config.toml
tie_word_embeddings = true
init_std_down = 0.0
learning_rate = 0.00642
decay_fraction = 0.812
max_steps = 8677
MLP neurons of a small language model. Each row is named by its layer, matrix (gate and up: input weights) and neuron, and shows model dimensions 0-95. Each number is 128 + 32 x the weight over its row's rms, rounded and kept within 0 to 255. Numbers have three digits each. A neuron's up and down rows have the sign that makes its largest values positive.
After each neuron's rows, "fires on" lists the tokens most often at its 100 highest values on Wikipedia text that the model never trained on.

L11.gate135:138174108113077118113172098123147130109056156161089142138170154173052130097150153169093142150140149153138124080155103158191131142111190038143135104122137192107169112147137146115129117119093140094139051110123149160130131184122142102129113085077128159150110142154123123153117070083067110163
L11.up135:117167146058117133135115119175122144102146196147125198163191150177055150163183127126112119096140138170124042167090081095146093105128117124170192107122160142141150121133127144098153124099096125076111079131133180113131125140138153089144111157123134068145073157138222108192130101150110103116
fires on: " de", " con", " in", " pre", " In", "in"

L4.gate246:170105058051105105137160140161130165070153125110116142125173086164150174110104151135109145148104143163106105140156142171124099141094143160089084176135108095133130118175145187119157149148139175144124199135151082100104134133140085115109148116115082136182142100102092195073153116134108116106
L4.up246:136146091145115123211100099123126071109147091136125116153151127133209182108112129117114152129158133082099118062114121135082117097120093182171085121093146163113104104176118129098153210102123101099188113113149124119119116123149131185115160095170071159080126176134209106140100135149128109131
fires on: "ed", "e", "s", "al"

L4.gate237:154134151129146160122128129167125124038170138055183137101170123145094102183089150116137067130166075149157193182104153093167144157110101106086141116122101168133147096188084163128138082143122139064134147103167143122121157126150132116102116191109114157172125104070181137097127060101114098124
L4.up237:181155132130144118086102108158097131165162096150067179103139123138109110149146143097106088138154120170140049112142099107111125163093166138147154127129151116178173092219136119134130103136120234147167144136082149113141089170173155167159132190181107123075145140155105136168077082097107106161
fires on: " up", "b", "ce", "p", " down", "ver"

L11.gate4:152124123107184149136130130139182146101125144147112101168095191087154073128128112131140192119091202134124080137147106211105108162143132141153134180148166088116139100064183139127143069082062128161138171161144138152134143145140196076134176105138161125130045154072092120115131121122125096149
L11.up4:144151089168160096142173147183101127134107116222107086135124123097128129125157123095100104174081141101077166115182120121100167115087104162072146103088114081121078150102121146141119073108095110106075164105124192126085153139139135153150162083130122079131079060087107073083148087072114135168
fires on: "le", "se", "o", "ho"

L6.gate226:199099105060174103129197113133096137097166163160126121105132153056189088118176144177108087117164107075121148143094152111177119114134092078082115094139163087113117154194127127138151141095119081045153127137108093160153113117127137102150160107144132107139124116081151152177119113183162095126
L6.up226:095182165169112125166090104127121128137118143103112080135124163112162170153183145099119069207079093161208112153075113123160144108085175129138155140128152133155120118125067050139135077177077197090190163142130129129169171120083155142076159158133136126125106171197138133153145133174135117125
fires on: " up", " down", "ck", "en"

L6.gate128:168099112104089111133127113119096116127077093090135187131132139128091129053132145147100115112069124128096113154157104152169142149149191143128126161104128104173072169097158098112089088071152098112160110097156181131103154113104110098126176155134093090106072139146073111135167137164125112181
L6.up128:116127098128095122136151179100111050107117135122101094109166181117148103075137136216098138068107101077111168137154136098098090109124093113167094161115168206177137156123129159170122131150167112102111109115137145100100147167144095072127161079104136080138151125134122135106138123162102182153
fires on: "fe", "ad", "g", "co", " music", "the"

L4.gate141:152158085093162104106103172137168155183110126078138099037088128096218179189077165140129114110087126078092129152114100160160136161149102141153199091106141093108115168163166129037114165084128127102136139092179191052098124112114169119113110131128139114177139195165148165112128138154157157129
L4.up141:091109119088099112139170136113144124094194124079140070098093181131099174142086119107124088113146109137070158105207102149130118162165178110095161102084113100148099134166148156168082084114100109078143133147116143130134108182118106148125113127134136086112113140168171132048122134143191129172
fires on: "et", "d", " La", "p"

L9.gate192:113094122120140145108123088154173160177156110107110122116151123122143084185165064109100150124114155137152135206109156156169120118132153148154117117131115103148215146148113143147170112112169098134151106199088088110152145131127124135189175135162113188155140089155106107170141068132034151132
L9.up192:110125084144090142118113082080154113137120132141115114129140104145123111155123108160099173120060066134102091112255090139144109151115116165125062150102052142135126114107140035174121089151084118149093117155129135122072180116178154138165104077112151131108130144095165157132200142104071142089
fires on: "\n", "d"

L9.gate30:169116095106116130082151159080123143155161103153124158121103130152089162141134123106119102062057083109109166173075185122121126138149093160130148186097141099160096089140159121137146105118147124184129084120118070122147106134111095033208166133159140162129104099087161151216080050103117164101
L9.up30:138145129131101105150116189135045131131098068142088159111079125139149118160146132081155128087104130074072136130117104144151137195178126109148106058183093135097060163140229082178132142065102068123113127144121054153140093154088117109181120096147147145124119108166084115152166088185122104160
fires on: "lo", "an", ".", "am", "one"

L11.gate74:117146082123155127057127103098159118073134143132157128126126140123091091084154107052136111098125085131169162156125162193118101135102180144098155154126119131089130153234114102122145115096113112137132154116110105137103169069132086143122127099158086113130100086094151184143144112114103178104
L11.up74:143053171117082129099133162106150139133130142093160081103153104103142149153130155165155138113099136155080101167115131096101112105079170092105173100171134114103093127166097103124159083136093091100129191140160116161124103110121136162153135176109108169168153119178155133072167188135239156124
fires on: "ci", "i", "di", "cu", "p", "ig"

L6.gate144:163064107100134081130068086115219159152143152145133120148163128113122176168103093181148102093112106110102172096134124170137144122108130089138185159205130095099077127146205123191122086113068092149180160145134057141137136123115090108142173101153172091128128127079144115112129142177171147159
L6.up144:113133066117105147062076087124140134140113056134151182128129126134114096185159152125063077160134140126106137121185123113108156050098106137128147120169142106103121182169116131115203096160149087120153115072122149157154071143119168152104121105155117134146144100130159142135076125095151133107
fires on: "le", "o", "mp", "ip", "in", "g"

L2.gate127:150148113124138142091092106149092064155120085070143125096124176096106157183151072122117093148121101074122109120153091100092091057180118097092068171151111139181181158166101144121104135101145133116177124143171138112139185090061133156115125073094127095168121086149183132142116119129077127113
L2.up127:115133182098175118093157113147126095124126151162161137055115142127088181092075107154077120114098121096091175142142101162118153098146093063076124121138129171159101090104163181166188095149084079149118088133160089146165144100099088133127118151136077126116070151163121137107078113106135128122
fires on: " ", "est"

L6.gate115:074129116155209149148160135129129062105184105154147169113119160086106079175093105138113128111129156143109169144074104184136140116128108080154142157137117091133132160104111132153088136127105146072100136208120086098126212125131106149111138140158135133119130164057142097192097134085166029148
L6.up115:091126117122154178103126090126105081074140169150159080140168184090143157129063087133082093084097132117103141053149178093119107179116072088069161180113152107128186157063061128100131109095091094060144160167171100102144150166115128153091114070133092112146118126089172107147142140112136155107
fires on: " such", " later", " only", " both", " even"

L4.gate72:122057165092129100161203126172108158129112048121178131161100186133187119131140092146153200063150154170113137144137094149130124115184150104126189123150060134138145093124146148175041112170130120097123109081155155210111083189124123114115129132143143095090113107172153108162110073134131092170
L4.up72:179112078106133153123085148128158075161175116123153109136111033084152148094183075184099219126162119168054161136122093169097109127146116115102160090103152153130131174137044134103113066098159141145159095141154151127172143123133127132126121149156094169131128100142166154117124143202176123160
fires on: "'", "ak"

L11.gate97:114060162092121129162103094083143208165175115145103147125171074145155144137172125132096116115126134127105147149137142145157144120145159152057166202162099108200199121117135192124132160136078126098142136123136134131119115105124096092158091122118120108193198130162077145123091103160165071060
L11.up97:200135082162170079112125109113115170143169147120169113132163139121134153162147121147111101159098187115124136169091157159120158100124139114178175127128169131176188146073161090089127125135151178158162091131137119140177113108084115066175158124117160160104169112104066182084073126157092135134
fires on: " (", " sp", ",", " g", " po"

L8.gate35:138131137071120170094081151103147094102090147128110114128153114111149154093144113085119129172123120094177161107067130125168147183127135109143132148076103102107087057118129141161158107149101115140095130102130096145139094149117084113186129099180044158189179114100116114097089100175121137091
L8.up35:106140154129114142161096114126117067118113124145153158088175185105144064127095126099139109099118155144145134143114132119091155146103099211231103118083151131126123121188132072130087108174169120131180122130056099121120087128132176177107149140211072126132035196081104097130122052146134091100
fires on: " |", "s", "ed", "ved", ")"

L7.gate188:128180118090137138148105175118145204098052140104114174111154094082104119132130172118137156129156133139107098157162096155196065149128165117113082088085131182127113152134180047112127112124134126123084113167090055138182090140130114108122135142185131073131076180119097063133146113121102121122
L7.up188:136123117109127100082145083146129108072107113102069134165166108070114119144102081114106088100103124104143122117076175138139128127099129113095137196177130105099134118120089110074147200155161146109117128118099090103151137173079126146134109090191139138174141158137105155149109090154084123098
fires on: "la", "li", "a", "va", "ong", "i"

L6.gate1:137060150153151140127156160170212140104176085168102141103121151126104133074177141128106134145085124185127087172092109133109130114100138162172113124104080149073153116123093112174079094122148086093156120127148116098135133150119192093133103159079154126150159093177069169131104080118133100182
L6.up1:164120173145108140087162067148079081110178117090116191113149138138072144135093134161111117120100057125123067161225156154123082098094092093198059097123115190156117126102118126111127109161118116150109123102157089133106178139186105122146141134144130151121117195177135080147146122088163165154
fires on: "d", "ut", "form", "u", "up", "or"

L4.gate0:108116128131144023130110140073126123128092139089125108148120122139127110131123110153117104138150122148129129123082102083147118140083138183107120080180110138140110137191122089144063105126139123088154111074103074113126167189103108082091094161127142082088141095136072153149132185179066135122
L4.up0:115092134074115088187114109121167130105096160149157124122125147121127087095084168167162124118148066094093128128142154110185178127140184152117133164144151098051086137116208135157161168107171098103181087126128093174129111131108162105121174110099109114121095155133117089141111171127177108078
fires on: "e", "ci", "la", "c", "li"

L8.gate2:140133153139097132142070159103129112156118135139130163181099101154103132102147179050137138095102076117125148108175125072146133139136117187177101166163114159062140049130100152145099154178118133211181107177157106177156100131108095125084159100134076115066087139129101125139144105148125163143
L8.up2:159150146165170153119139158120147112159091110076194193148109167146124102116081143155078120097163149114147178152171139117164109094158077167169148130116062156149130082126151103120092153104122104235099184137113104139099163082160167141103083155100173160139168120063116160145162106123148116132
fires on: " per", "ir", "il", "h", "ant"

L4.gate160:172078107188140130146133110106133202069129157104176069105095125113049086128115141074069112125178140118144155065140155107148103081072130109150108138117115163103113161093136071177125092110154164096103116165115112128078124131098193166119151160103134124080104157143156102161115099176094170138
L4.up160:135105087129147135121171079131133176043142099118141173127077070102099090148092099080141129131078134180121094122147137141114154147127114142135100109050145178112094087125072083106159114166116176164134070175142165159131131104099112146126080150121101124132154122099098120146142164118160121201
fires on: "t", "ous", "now", "led"

L7.gate164:109088123152179144181100119141095102112158151144153130096154211110084116104127156190119192168153085142131123165136161143119114174054116085099129123093177151147157067097173144142134148107100117147183186103104136072112168115085074069159117191073130123099130082078150126124101165142115126181
L7.up164:131073171146135153076104110088144106121125104101147112049096144159092187103110137133081134113121110114113132122091111158118077136086139092160117096068132054142127155200139147122146142128056140114129139114175092111155135085134079125182115212169095142136169139124163148138167156161181136118
fires on: "te", "ig", "op", "p", "pp", "pen"

L6.gate104:133124166194124147109082154027117034129147159147104110147089078093142126123167129158128124160116216128121118096102068145135142121115083112132118097132124152121160163133156167106115160096170169094147189141094176137139104107100110141073160146092071103122096102132132089149068093181141158168
L6.up104:101090074134154140076158168189059082158130116098152146147098141110144133170133136070129078177128158088074091137192110094141136129076116134126140109130159113140054138181119160166132149067151090130145171114130174145106084101141128131104107151111125123107134155047171100120094173159112162139
fires on: "S", ",", "),", " is", " was", "e"

L9.gate96:113100141139115113162112142119116127116095111109095122086163144160172182169128089168110123131130116103079106118084121080162158144109174090152099106137132096165114097115116054080103142085107172189085079104153119111189097133086140159141116054099156151116039145150172118152119105168107108090
L9.up96:125134206185134103161109105206106154160107111129131133111141145131184168155158129126158152099087120125118180129145102118095160145153146100119112129149085128107145108177169055159035119179132088138129179119172109138152135141198159162148070121128140126068191142175132123090166088128153113140
fires on: "er", "an", "ie", "am", "r"

L9.gate41:087215117171167145108113140095115097121049090136097131158121078092173116142158166127117164130115148112074161110156128150109154137154162120124114158157091125103145181127134199121129172174160080161125151143083150181159134133093159163136156072128142177122143154070049112180155157179215150103
L9.up41:189083087126118142139095157140126112145095132109123110114123144125169184111094135116110082134141167061163141146119107138142141099087140108168128149143107180154094086108122116080119170128154071165176093156169192122071107090124127136141172122093135137126151086143096149133134155136174168073
fires on: ",", "f"

L6.gate34:114108096098194125198122094100113129173160147120096102090163122136203096125079144145091091101100146089135162145079174119077101158107125141144098098137120158115186155092149137102157095137197102081178105161115134169130160104172147094183128131089131129117120115109168149121168165140088112116
L6.up34:131102140092150067147157166083125128078159181168153113078120150115072101087128173115134104104151139115061125131104090127142167107102120128109144102113088140073095171127133110129109163129106061120143109129094090140128199161101154187167153098137107104073138142181112153205112135123142051109
fires on: "e", "li", "c", "ca", "er", "lu"

L2.gate77:154124101154097110185139182092125166116111149164141118112134142129095131136125172060159113102116144123131125140110091169134126054051157148132086065165097095129119163167169108087154079125088152183083118125137113144117127149124055076082150076116121125202169191167087109147121053099101157122
L2.up77:137136045174160088102107190091096151133152126162145086117117069073148083106103116110109078130130200172143153108112178145187130143060102186093112152130110181145150121101074121075199136155130123146058139145131107120161120116135154075124123119147150113168146130121156194154123122127147149137
fires on: "T", " On", " However", "On", " Th", "After"

L11.gate144:146084131112167160111145114155104159152086154087170122100145140120150128103067133079094162119135079171164199102116169081124113057109106108161123157112124077174103161111057114057188106103054200084100114082143119177136136125153120132131176147116076144151157112134135131153116093092086129126
L11.up144:061108128142164137163188130169121161083135102153119094138132088104177201098153091171125114135161118127185114072114187130139083113085078132133114146187112168184073173137068158109146149136161070129094156195118124122165113111108184164100119127131082117155158204107131126149093144142159152040
fires on: "w", " T", "th", "T", " Th", " d"

L11.gate131:129129142081072132126136071054121144108149156094193146102147179119081098169149117099155107120121107109147113043131136147140104167133077121135160105120056127162085131132145085099150065152137142134108099134143077144183111113152149189098131208102151078142137099082179097125139102088164126068
L11.up131:172206143074071143080171125148117065144105122119118180117162096143109143143152138132137138105131136139178167181079126123096136094115172131111156067081146154114130118157049179112127147211103156106113097127091131114131047099140089100152101119120152079117170111121116158158108108107168125147
fires on: " in", " tr", " up"

L6.gate187:081130149121141113145065123115140164162129139133152122165119094142162178067094114161096061113156147088156138113120139180116085188143134191149101133198190151049125146148113143162163165127085105086127112147113066136113092144116140161100102129152142172127122177175105126122121147083094148176
L6.up187:125138098128133152157169154126161165167108163131166150188156089126187113144048040098120108151103122136125124155113154123122156138117099135171118070144113156142079136078128158080117128103092103117104132172082121155098149176144192208114123119152144167188079193092065109124104156071112174041
fires on: "st", "at", "and", "t", "min", "w"

L8.gate185:085122116059170118108096158099157091071089102142126118071135110107105137137111100119125133119138055134094063147137126078146128126100147140119153136126137099149135099083106128140077149121097137153122142172113122074133135164123154116177145112154108193113110110123163132135113121101101167094
L8.up185:148166120140145104117105074116113132160078122139106128057189156185110091121135138135094179145167107098115048168134137139116163134114080070141164097049123121157156106145164127105149132120192137131123103114108138150150113103211154120159139085118069105129140165068182102115117124132117144083
fires on: "n", "b", "d", "pen", "v"

L7.gate218:181132124151161125170153164159210162144160094140120184134119113188166082181172183080128182174065120123093109124094108170130165115083126131129176152092139121140134145164113112087107099107148086117118101176151133180126159156120106169161095125163095135125075128149096140214192133157142097142
L7.up218:158111133133139115166114164131152148161163161192164120151187121196162128138160109070133126149133170138127145123117110101096092130128100111158166070118051182134135127160102170138135108141153145132109127085170103168090164169061113170124163096189096129168110164134113079072116168216178154100
fires on: "go", "lo", "op", "o", "oc", "ship"

L6.gate136:194083104100139109146111179049133161133119141137106145123171135100083106113129129092063173130171124103170124174157103154147088167122171153139122084141149180100138156122105085152149155108111089112116164102147149122140135160152103163118183081151136042152105184144063092119148122126145086092
L6.up136:166152203117101108143093095063165135115178132126145149182087137091107121080066141185143170132081150143117145134101157176092119123127154125128101126108124130105139166072105176178090123159137114102151170122167121171104137164114200145141072154162175116156131112133118104120100078095179131163
fires on: "li"

L11.gate19:088074138103171128168085139148189139137070159165165137135129150158122127124140134135102144109089165115193149149149135103128125120155142074067143071131112162141198111152135166157163124092173120111114135070184176185110099165122146139176135168124175149085138105138136133082122124131092112082
L11.up19:128165158061127129139127099172119116169117186106113163121181063084131089146145161184136088128122092113142082051182149165160159133155125085115184120154094144138171170084138134162120147109159144127119103078163080127113085177083104110081121140136138189077053214152115136127151133117066127121
fires on: " se", "s", "g", "et", " pre"

L7.gate169:152206147143109087091091114135123090174097113130145129098123116153120081133093095129079170106113159156093198154133119094137165133109162143135088135167123064156172100164134160140068141097133108139175152143168115115132060128131076182108185139093140099098149102124127122102142096166096138159
L7.up169:037145160197096118120054079157097144151144167103149129153111155133145122153123136128127132127135183049123191127171149101140095122169146110180139134132164150147075114176175127181128148182149083181120148131135129179140145138118090115120105178125119060119102101155120160136170132092109133152
fires on: " Pri", " per", " Li", "ri", "ir", "li"

L9.gate90:141075079095149163108143122115176163112126172102154155134144122134145156056095090163121156114168152156111086161088162149163111054132111165143082103149110188168101152194125086122137185135155099123175058133108145134127157161142093181168161112164147102194147134127125111089120137094101147211
L9.up90:137175087063127159165077167062068114162127137131161127135172141138168125149128137153118171197150084136127072089108092121167067121066102132077110145130108177149119126159134152106083097151109154162098165155079144138083148098068142162142166136156150181193131203109111131106130143110119154169
fires on: "st", "t", "tt", "b"

L2.gate134:017110087109132113125169163120199123107106114129088149099165101131107105114115121152130166122157115146128129114157131096119189085127150071195118099136158104111091068162046105092139105153117116146143143141148151197112196087206125176133164144145136151092152148114168117173132155106186179139
L2.up134:160107138138144089159134096140148137213093118110124130096089099146073117088108115145100099098125082040111071141143114130086195121112145122100137172180090045146120129082155126168143131109104130096140113140119187167124158071118131067162082188107156167092116127122119193227132153089143141047
fires on: " ==", "==", "===="

L9.gate153:146117141089136153127115139113120127156097181125167116104133073122102170148143111134149176125150119077161137126134106085075188131144211108113196111128109106153094069116122170123123162154122170130168099144190093137172061156146074125174124171151130139113166122124109158097095129195051182141
L9.up153:152153154110116164157046138106139096063088136155142150091126100075109120083138081189077128126141077125085052095188157170120132109123107137067143102094134164162123144172120127154122173096118106152110136122125138152147125057149096141135105125111162160120152160086081130067187087127120137135
fires on: "n", "s", "b", "g", " ", " ma"

L6.gate75:137147151113098131112093132092164177157104162120129111163099100103128110128105104164108096161141164158134031146106113139222099143180162113144142171077108158084211103151120124106113138141096122159082133151122067134146157149154125122121094185152145089096074127143098124151102086101098066128
L6.up75:097100160157166149140115131155155141164153101126134086129162101084119101114182167195101113116089125106116095139145150145217089176138144150173159113174153164118107131122101158080129129204125155176093061167174096137152158136110118125084120142081138088061055106115115126123157148155143098097
fires on: " high", "air", " open", " Air", " water", " small"

L6.gate158:096126131131116118150135171117178154127147122156129109144157120124181124134120129133045149166104139142075076162098145127061118145073131126211109089134166113180066105148139141132093137153136071143074103126169097136093142128155083043112157152135101105109139077185137134172089082177176096153
L6.up158:147058137138113092117115152124161108102118152099090046165126125116122131152144167174126107132120151176052094096156125100199109076151036096122114118111167182141092135175159104136169166169127085059141046152116150108105148157163151083107133092154131080154081154179168129131090147124172120134
fires on: "c", "ad", "le", "co", "lo", "ual"

L2.gate143:080096139112129158103161153116166066080132143136143090125136092092138128148155108120151105097124099100144102094153068089167113123095135077155187138085137070113139125110170136102129102121125140054127070178114184164094145090071128149156144143114072144161168142129178172128193178139111197146
L2.up143:066106151173077155141072116123187113105135212089096131083131142128099108107163106183163121171133107102112089125114106104091144101107125081178124106124202104219117148091172124129144117096105070133139176133161184106136136142061117127148168171118099169118125119135207167132161106163152150158
fires on: "ni", "di", "ci"

L4.gate166:099127088088155124143158099178201083129146144092082135074136127112165127122130057137118108148107123141129082100120114168172180099158099188111078122090157116115138117151114088146138138145131161129135091099108220148128192167130078074081128150137118107082090170101108141177135156101150156132
L4.up166:165113128122193067068125144140206112158086157161167137143080073178157135116148146128155135145162147138148086086115089123138157150158120133109166124170121126155071197059152125092120096115116158170168117170148093174112169171098092134116108123108141131108085194148106131193141133066139129114
fires on: "===", "---|---|---|---|", "====", "→", "|---|---|"

L2.gate70:133097121205133159115086142119105162177133118121131137147124160120133093166153098143142170095115116184153129175068151144109125152118149184118141135126125131111080086129117178062097163086116123112131115140126113104153134113098107160072130102135067058077089096146167087155089092089099111170
L2.up70:201094113101085143077091133190165171135097091102103094129105093130202137113178087148112112164146136164115099199062121100111092088153117167090197139113127085091122129114176114136099140093118147132154127173161115090103115178180156113073130120083150151085158103112156158086079129121171166148
fires on: " He", "we", " he", " who", "ies"

L9.gate285:205116115070131134130120114106081054140113097067192158155176125087044134142097117130107146091122099062133101180181157119067162149116158150201144192138164113108148158125118108146115129153056145141143138100132136098180112155085104057141180098059092146160117152093105098101138127122172130163
L9.up285:183147136100201106130188133155067099108135080138085118091116138097178216111102155091073153104151098152104152062154089200140134112110076136132087139104074083150135099156091196135162124055131098142164104120134129131185094132103080168088175172109094154119151130136162132164104113151124160115
fires on: "s", " "

L2.gate100:155079125154098119070123164166144144124133128174128141163126210099124171089115134117139092134081082119166159100070165096138111128139153197099203116049179093158111141125178133121178099109149146107070192129111208124101112173126142136133119157131118166139142086155107156107119110097113138157
L2.up100:138117186133138110089152065189156103164119133183137114127104083127127202110124133051072152162129099137104102164110082143139072148174125148153112147084121104090174129144130172144142118104105185106119124186121117147104122126101174139136103177140108106129083122135060149189105111150154120115
fires on: "un", "me", "air", "ine", "f"

L9.gate13:134178147113113129137092127105084100153175130106132171169093146122136075163096112149117100125083120091165107184120168056100083116117119162144141193158137096143115043158106143158096150142120168184130142151126074138157064120113166161103171132107152129169165136095108133088064105087116105165
L9.up13:057181113116120143101102171173081096134147129077114146150095132115088090067095139136138143101138135146087098164099109048139050089083164201166110120072155185165194143105132117182146154141123080175107103162108093099156135082115112065155135124156162083111113143123108098086178164150127152146
fires on: "ir", " per", "cu", "us", "ip", "ill"

L2.gate30:154125109097126153099148147145073174157180073164164097107135141122117124104111093139138169138083123101117094127090108160158155148090121119114124117165127172105165164058131138195118112147184193118099162152135101124124158135182112112161149101118170148113127102146146140157053098135103128094
L2.up30:149078101155158143061161121133148154161175110165159136137087114126141109106145116090089148145101135139103070136102107122140141148117159133113099097123157130133200168123109101197132109132170166100103040190136124109133142165141111160158154173187163153170129093143111155166065126136121185152
fires on: " \"", "'", " The"

L4.gate131:148107066145103085187125067153053122165136138126106042118129143065087125207174077163109140139114138133140151163135127155162086173163120121103092100196141193114154119151135148099082185088182146118102108121169133123119160153107132091135157142122132168116107121199127139159091147157152081164
L4.up131:114137179158109163147113114139108154082180108109179094124116220092170148086149119118131153124090099109127100150108084131133164173156129144107111088099191102137136089091107140148093150081149116069129142112130070104085151190108109044123171111163116099165162129096128141107117113134149093185
fires on: " year", " years", " life", " time", " family", "."

L6.gate252:110091067165119110113158155130092131093173150166120162153150102116102109197140101122142165055124142102096124141138090074108126166125103117141070140164149162090126092118126074179219083072127147162119146127138160051151141185146116162123128153143145147132092086112113113151087091094114137116
L6.up252:114124206145088152106069104113098145098095125118105131175088122157086096114153109180114136098195160185143107063141124150168096136131136053143156097105123121117133154118118129134149120131115116136125159255133192152107105140092151115138139164171170107110164139148144155146143120116166178134
fires on: "ce", "d", "amp", "b", " count"

L7.gate197:084151163102108142068105203117081113145081118069112117157084129124136124142156138106135065099112119113106119138120123090123080176213176132102097197124139096233115090066168094119125144111075162130178133091136134068148136081099103087077108088104032098145121159172098139177143104107119115159
L7.up197:097124188138177077092160132180148105146154117139174095171151166152111153178146062169118146116114132134105122067093104093144163134150190164115056128160106127115160068127126110109108071112140122167112167075136090106156114065146099122147118130103119097123118100133160136166144102116181126110
fires on: "er", "m", "or", "r", "row"

L11.gate241:174131103093108107117150144137141156102094201152136123150158134118123133103175209081120197121105179208107169143200181163116170143159138099135181150170158157103167118112147143127144167143101148104158072139129120170151172161111104093152123160099096161108128071084143145158067094096128155119
L11.up241:153131183099105109137152127125158159093152124117177129133180165150097083162193164110126177124180101134113111122186120146087175117166162127131152157072149088121206148168165153148153147074135145167147063117154177165113119116096196164131150121103132127141164106128123113052120123112137102160
fires on: " con", " se", "app", " de", " ", " comp"

L4.gate234:169184161128107164137154127114122120139070123180169087139063126132080139166124132122127148126156150117179155186131116176150074192114132145123139120064132202201110176139081145084088163113125162113172200124095156086175111119133126120173140109103144160152087093110109133123115152157196151144
L4.up234:165130180166146095123091085134103156137135116148157077164092167131101108164115080111153136136125179121141183127127127140148096163129106114113137142039215178154135203143103129165060101146092114109111191194138122171134174122142131076174168116138170156171133160135126108131120168125151141146
fires on: ".", "mer", "e", "ous", "ce", "b"

L8.gate157:143120103175166083197136124150090186098109104092174098128129133068107102142105116117138149115085123142133098170090103118045074090130085110154081131122194160095085150125124091103156127101126146190093130196130085117101130127125174098166075194142196135148156070089158157065142086116111041110
L8.up157:153169143121134103079162144118105086169128113131218150158124139093165121165093098004145145128135105119119130154147152173091092116139183123146123131144119147173129175151172063151089102109063067137070092182112124127152094133134102097141118127213148160123166115081155140161161122114093101206
fires on: "an", " |", "am", "q", "ra", "h"

L4.gate252:078184130110127112117121143143096145152097092091133138127142171098095122148128176106195161157123157106107144128121123164204157101110144111152120158174197196122185089069106176149162145173142116074124101039111104136103139180173091112112101142176134148135137144177126098120119150134142215151
L4.up252:125111151094107108211133181108121159167145117115092153154100100141121141131173099093169169162034141124101152106145152139164126196096106182203165175136142109156077103149093150144111114160118102126134155150103115101099123164155123192178080155099181149108096169114204120106145090102144175144
fires on: "ic", "ni", "ve", "k", "pp", "on"

L7.gate189:154131153160144154126185181127080101085085127132122138101143143094108128130100140123123145136111132098057138100110153162192110143200137193144089091136141087138130135144099169080118099137150137116100133126097169193084109163078142074146210100133159195155134160139107132135133156169172143150
L7.up189:101073124113123134144152071129130149101122114159115124047161116144135064129117109120121087094124145094132137103093175140115113144130130074120153173092114074122052106119133129154162119054154161118172153136126134148102148118175092033159127146106142171109171084098133111153117203150134116097
fires on: "s", ","

L6.gate35:112164106116120190115152116100086130161146162081184138092100102117127173117172143118141151070126165135178106074140133141155162126214138179138151133119176149081112156123110146125085149076063127133111096146086140127145129134188126117133149119093075135097060142111114091140104168134111105166
L6.up35:118139130108180099131076123140123143165069132124182120120097127192131165108128063084181117093129205106116131129073147128178148115128152159114111130111126163096139135111110136151143107184161099146121104145104111153133123084144125078147162124075191172091122106130172165143098125120139106118
fires on: "il", "ep", "al", "ce", "e"

L7.gate179:142166075128118053128102136075116137111091086171174184123112182095135115091105155123199160182119110117161091164093139122116131149111127094184126144170136161092096150090170142110125133139094143133131170132099106087169159136093132106153080127127155114126098112167101124075097155148122103094
L7.up179:119083109083124098138168151133131171145093110175145170150127162125108114124147143126153139158126110116120107122109140145151161162170137180165140160179114069178173120099188086155117112173147101141174101195118102063137124123077205074100153092065135134104110119122081105134097138161161122069
fires on: "al", "ur", "n", "me", " full", "re"